Weights of a small transformer language model: 4 heads of 96 (2 for keys and values), vocabulary 8192.
MLP neurons of a small language model. Each row is named by its layer, matrix (up: input weights; down: output weights) and neuron, and shows model dimensions 160-255. Each number is 128 + 32 x the weight over its row's rms, rounded and kept within 0 to 255.
After each neuron's rows, "fires before" lists the tokens most often just after its 100 highest values on Wikipedia text that the model never trained on. A number after a token or word is its count.

L2.up413 [135  90  78 144 105 123 130 170  93  11 134 101 132  48 188 140 124  81 101 165 157  86 108 177 139 132 150  91 141 111 154 142 105 173 150 127  85 191 109 154  85 146 161 127 180 140 110 145 139 107 137 106 184  75 115 151 172 108 143  71  99 143 185 152 113 152 168  97  96 129 122 134 121 111 141 103 119 187  58 167 135 137 162 139  70 144 122  96 133 121 126 141 166 104  91 125]
L2.down413 [103 128 169 129 168  94 136  88 113 160 156 120 137 107 126 132 154 134 166  90 131 153 128 124  89 131 122 146 161 104 138 129 132 143 142 104 145 211 138 120 167 103  97 122 135 118 150 138 174 119 136 109 115 100  78 120 151  98 172 157 177 148  94 188  61 105  52 131 125 135 140 143 104  69 127 114  82 146 137 110 101 143 184 114 145  64 110 134 113 188 150  93 101 152 152 104]
fires before: "\n" 41, " the" 13

L2.up1027 [149 161 128  95 150 137 123 103 204 136  94 163  75 110  89  78 133 104 151 110 133 150 174  84  71 161 147  99 171 185 134 131 141 172 109 137  66 158 147 108 157 106 140 120 138  89 149 152 115  91 132 159 103 122  99 182 152 115 104 110 141  73 153 106 166 138 150  93 126 108 129 146 116  77 139 141  99 168 163 233  61 129 146 114 114 139 189 166  96 121 114 158 141 123 139 107]
L2.down1027 [119 148 150 103 166 102 201 128 139 143 123 114 137 150 166  85 138 161 106  91 183 191  67 111 119 201 152 123 120 137 114 114 183 110 124 157 145  60 135  97  73 214 122 145 188  76 111  92 130 137 131  93 124 104 119 188 117 127 131 144  92  80 171  91 152 167 153  97 153 134 163 125 106 110  96 130 122  70  87 221  43 122 167 103 146 118 121 156 128  98  98  95 102 175 110 109]
fires before: " |" 74, "|" 6

L5.up871 [126 138 206 148  99 132 207 189 208 148 135 159  83 145 161 134 103  60 154 108 158  42 117 111  95 168 123 126 123 144 131 111 126  99 210 113 161 157 134 131 103 127 166 186 131 156 108 134 133 124 127 125 171 124 135 129 108 128 127  37 132  93 147 138  92 132 169 135  82 138 108 116  78  66 134 187 107 140 102 140 157 131 173 143  72 167 111 134 123 118 153 109 106 144  51 119]
L5.down871 [105 102  98 184 118 152 137  56 137 121 118 162 144 109 157 137 177 121 132 106 187 132 162 100 108 144 145  99 154 119 139 110 136 108 133 163  99  76 169 170  45 117 162 111 144  72 122 139 127 138 147 107 100  99 126 213 105 140 174 109 162 140 102  89 110 116 175  90 152 100  85 132 166 137  43 107 182 109 133 106 158 112 229 130 110 145  82 107 130 116 128 138 174  84 102 110]
fires before: "\n" 30, " " 8, " In" 7, " The" 6, " He" 5, " This" 4

L6.up443 [147 126 172 132 117 160 136 103 204 181  86 123 135  80  97  83 107 142 129 124 156 121  92  99 116 163 151 163 147 101 146 113 141  79 133 183 163 125 122 150 137 100 166 118 123 176 178 110 162 132 125 166 133 208 102 177 142 123 105 139 158 104 108 112 142 139  79  45 166  85 115 132 176  73  76 137  52 163 117 118 102 131 136 141 102 131 114 141 133 181 128 160 122 106  84 119]
L6.down443 [176 109 142  89 224 118 163 116 106 113 118 138 105 164  70 130  94  76 133 103 117  94 111 124 141  58 126 149 121 112 128 111 170 100 102 133 136  94  96  93 124 154 139 138 124 155  86 144 130 164 141  95 172 144 134  97 117 117 104 124 133 128 136 159 113 152 113 148 122 181  80 156 151 127 133  88 169 107 160 138 163 168 121 116 144 166  98 109 107 134  93 196 188  95 120 135]
fires before: "1" 13, "0" 13, "4" 12, "7" 9, "8" 9, "2" 8

L6.up571 [115 126 147 113  67  93 145 103 166 159  85 141 146 117 116  61  87  94 107  89 152  86 122 119 132 151 149  86  94 164 161  78 124 149 157 165 136 192 112 132 148 112  80 142  88 104 150 151 156  81 126 177  91  42  84 135 154 138 114  82 142 166 121  90 180 131 129 143 117 117 152 130 120  82 178 153 116  93 137 184 102 100 144 156 156 158 140  95 144 194 151 154 137 108 193 152]
L6.down571 [107 124 106 122 148  94  96 163 126 153 134 130 193 146 142 107 153 160 105  65 114 101  78 173 117 197 119 125 157 167 137 145 154 134 120 168 127  96 157 118 103 242 108 125 127  91 139  87 121 181 151 108 152 124 142 126 116 100  94  66 155 119 122 122 177 102  89 115 112 205 161 147 131 139 126 211  79 111 136 133 117 148  83  98  98  92 152 130 166 166  83 116 113 211 189 110]
fires before: " |" 63, " " 19, "\n" 4

L2.up726 [189 126 152  95  76  92 107 117 120  63 130 160 144  95 115  87 173 143 106 122 127 112 117  60  70 147 104 120 115 135 121 126 141 147  98 101 101 147 117 139 135 122 134 100 149 161 172 185 110 142 122 132 106  97 146 120 172 152  55  99  99  96 127 136 147 147 136 118 112 138 114 170  87  62 124 137 115 158 145 157 121 125 129 142 121 179 132 149 160 157 129 187  93 125 154 124]
L2.down726 [141  72 141 146 135 146 120 101  87 133 140 129  94 157 135  80 147 105 133 182 140 170 165 142  96 186 124 154 146 101 133  99  79 142 114 141 159 102 140 101 122 138 123  93  74 118 114 184 153 123 137  86 120 166  89 151 111 191 101 176  61 116 153 154 149 138 135 105 147 122 145 155 105 130 134 178 139 123 134 145 119 125 177 173 121 144 118 130 115  88 119 164  96 124 104 129]
fires before: "|" 50, "\n" 18

L2.up335 [158 107  96 149  91 111 189 128 177 107 154 180 143 116 130  95 156  85 153 120 146  81 145  79 120 161  96 145 118 137 106 146 140 139 132 106 150 144 128  85 148 125 179  89 135 123 153 180 120 106 113 124  94  82 147 157 149 153 110 129 135 130  88 103 136 153 132  76 140  69  95 151  89  65 102 134 103 186 143 163  56  99 131 155 121 127 102 161 137 151 130 145  68 122 114 112]
L2.down335 [130  73 105 167 160 205 103 136  89 119 149  93 156 121 113  91 154 170 106 152 128 163 125  92 123 147 141 151 127 113 115  80  89 120 121 154 135  57 122  94  88 155 102 100 115 133 135 180 164  97 116 116  82 186 171 110 121 162  97 154  70 103  94 104 137 133 149  93 151  89 133 142 135 129 127 149 150 126 139 161 104 135 150 145 176 157  72 108 144  49 150  90 153 160 110 162]
fires before: "|" 74, "\n" 9, "-" 4

L5.up1522 [107 130 109 116 127 182 110 208 122  98 103 125  99 115 213 166 161 157  80 127 180 106 113 124 133 131 229 125 169  66 157 174  66 100 148  52 120 115 128 141 101 116 144 131 128  92 191 132 155 122 118 125  95 120  95 134 179 135 104 122  77  97 191 154  86  84 121 140 134 152 116 155 142 131 119 105 166  98  96 138 117 155 160  91  96 143  99 171 136 143 121 139 115 116 192 116]
L5.down1522 [155 177 107 137  99  99 164 141 165 128 117  98 126 120 139 126 132 157 122 143  95 111 133 106 173 120 113 166 177  77  79 142 116 119  91 144  83 125 106 123 114 135 146 125 158 101 172 149 171  98 125 152 144  64  70  94 147 141  96 167 136  66 216 132 147 116  88 111 160 139 132 111 133 126 116 119 135 124 118 181 164 167  36 150 100 145  83 117 101 128 174 208 118 120 199  77]
fires before: "\n" 64, ":" 4

L5.up622 [180 151 164  64 149  87 219 155 106 169  95 136  67 127 177 198  69  97 161  77 177 137 104 152 139 115 202 186  87  97 119 171 167 134 155 153 155 120  93 119 109  93  96 110 187 167 117 133 118 120 125 102  97 115 140 108 109 142 116 143 119 182 119 165 118 174 100 150 128  75 112 111 136 161  60 111 154 115 155  67 112 116 165 157 111 118 144  93 134 121 123 160  31 138 155 170]
L5.down622 [ 89 163  83 142 124 138  93 107  82 155 115  70 142  77 115 101 101 173 163 107 117  88 136  62 189 195 136  66 114 120 122 146  23  97 173  90  73 100 110 158  94 130 133 121 108 169 168 178 131 101 114 170  80  92 126  93 109 183 108 158  98 129  89 195  96 100 118 117 147 107 159 116 174 118 173 143 126 110  95 157 125 104 157 165 157 117 153 113  60  91 113 131 102 137 172 162]
fires before: " |" 42, "," 8, "." 6, "′" 4, ");" 4

L7.up1111 [164  86 105 158  86 122 137 120 117 159 104 124 124 155 144  81 148 118 165 131 182  60 153  79  31 144 154 107 128 116 153  97 107 121 157 111  70 144 138 139  96 150 143 112 125 115 115 145  99  83  99 149 146 105  24 108 167 170  55  53 185 122 116 192 109 113 102 141 142 100  58 164 164  88 184 135 139 117 161 139 115 108 143 130  67 173 115  97 171 119  88  96 144  33 114 119]
L7.down1111 [142 120 133 120 135 139 140 153 130 121 121 129 116  90 139 131 134 130 109 135 122 134 140 110  60 144 131 154 131 145 143 125 107 123 136 124 136 127 128 141 133 107 134 105 135 126 128 136 114 119  75 135 117 134 128 152 128 132  60 135 125 125 133 143 128 116 146 134 135 124 113 148 143 131 111 118 120 123 107 118 130 138 126 137 132 111 125 125 149 124 109 119 101  80 126 130]
fires before: "\n" 62, "1" 12, "2" 11, "-" 5

L7.up1206 [151  72 167 162 119 121 156  96 158 151  98 131  97 146  85 100 158 139 127 141 197 116 165  78  46 183 153 124 146 132 184  87  87  70 125 149 105 107 127 122 119 128 107 125 124 113 157 126 118  88 111 168 123 108  59 110 163 153  62  88 136 110  94 161 158 131 123 104 149  89  84 163 193  95 153 145 105 152 137 137 108 137 124 149 105 182 106 114 173 103  71 116 139  85 122 102]
L7.down1206 [134 122 132 122 130 143 117 123 122 136 125 129 110 115 119 119 112 128 123 125 137 115 157 102  37 142 138 131 130 133 149 121  97 120 141 113 131 133 122 116 130 127 142 143 138 130 134 120 131 136  75 130 122 126 130 119 125 125  61 121 141 129 151 145 123 122 134 133 134 132 106 144 133 128 130 130 122 124 111 127 129 118 130 125 131 129 126 123 153 127 129 121 116  85 124 114]
fires before: "2" 49, "1" 30, "3" 5, "6" 4

L2.up317 [170 154 127 138  43 112 117 178 182 102 114 175 124  93  57 109 123  91 126 128 166  62 144 131  62 129 113 111 168  89 152 116 144 125 194 110 107 131 161 189 147 146 156 162 105 126  93 187 128 143 140 116 172  94  99 144 102 112 114  39 200 155 196 173 110 131 190 161 109 132  88 108 127  84 160 133 126 127 120 106 117 164 152 206  51 162 124 118 132 135 148 154  80 141  57 100]
L2.down317 [ 86  93  73  94 175 170 136 106 143 196 136  71 150 106  90 105 148 145 209 122 102 125 151 105  92  99  86 150 156 146 133 140 133 190 105 165 109 173 148 139 117  61  98 178 151  82 125  84 166 144 121 149 128  93 167  94 121 130 155 150 123 150 120 144  10 107 106  98  75  76 136 120 188 137 109  75 154 122 161  70 205 119 169 100 193  99 116  63 121 143 144  86 115 177 134  99]
fires before: "\n" 34, "===" 12, "==" 11, "In" 4, "The" 4

L5.up1098 [164 147 136  58  75 178 106 108 131 172  96 201  60 122 160 126 111  59  73 110  85 104 151 102  92  51 134 182 130  83 127 100 222  79 165 163 132  90 101 138 134 144 156 111 179 164 157 118 146 133 144 125 125 157 153 142 114 136 136 158 135 168 139 103 133 157 136 143 126  58 116  92 206  91  84  78  94 126 137 134  75 120 181 165 128 166 121 139 129 109 144 185  96 131  82 159]
L5.down1098 [128 143  63 219 118 176 184 150 147 125 127  57 133 194 153 134 179 165 133  82  73 135 154  75 142 169 184  86 178 134  88 145 104  91  80 125 106 102 140 124 135 210  70 147 112 106 152 148 172  97 122 203 100 108  69  98  86 163  91 113 130  77 130 203 133 136 139  91 197 104  90 126 121  84  86 135 127 137 188 146 127 157 151 108 103 120 117 168  84  93 149 115 207 129  83  87]
fires before: " |" 46, "." 15, " " 13, ":" 4

L5.up34 [ 81 158 168  92  99 150  64 182 127  87 115  98  78  73 135 111 145 182 117 135 127 146  90 135 110 180 156 115 132  78 115 156 173 123 122 120 122 112  93 156 123 167 105 121  93 124 136  87 112 151 174 175 175 154 114 171 135  97 124 160  72 122 157 104 176 127  99 108 121 102 165  95  67 120  91 134 175 119 109 105 151 182 127  93 131 130 167 157 140 124 152 129 132 106 195 141]
L5.down34 [165 162 114 117 120 136 140  88 114 117 134 177 133  65 180  69 134  81 140 117 117 172 171 107 155 162 158  94 147 102 104  92 172 132 109 109 160 211 115 141 137  99  95 187 188 109 111 196 200 166 126  75 156 138  55 126 126 146 100  77  70 217 139 145 135 121 130  70  81  93 123 116 102 162 144 139 156 144 120 153 115 125 116 119 197 126 178 158  76 124 161 142 106  85 164 171]
fires before: "\n" 84, "s" 5

L5.up954 [125 142 161 117  93 162 136 211 248 185  99  80 113 124 143 105 142 139 156 119 158 133 141 138  95 174 227 132 157 107 155 103 157 144 112  74 149 118 172 130 122 138 191 160 128 101 184  90 138 134 137 138 157  91 159 138 157 100 120  43  50  74 164 126  82 119 144  98 110 100  94 126  80 111 163 106 180 104 102 162 114 134 216 141  93 122 128 181 106 120 144 128 107 124 125  98]
L5.down954 [ 87 168 154 146  66 153 159 118 118 131 101 101 157 112 189 105  66 121 181 139 147  96 172  94 146 113 154  91 112 132 126 121 139 160 131 118 174 120 144  83  76 148 145 184 135 106 135 144 174 108  94 136 158 165  91 149  59 155  81  95  63 128 126 153 112  93  89 116 127 109 134 111 108 124 122 135 157 108  42 150 120 137 176 179 190 161 111 150 116 112 141 189 129 131 120 124]
fires before: "\n" 100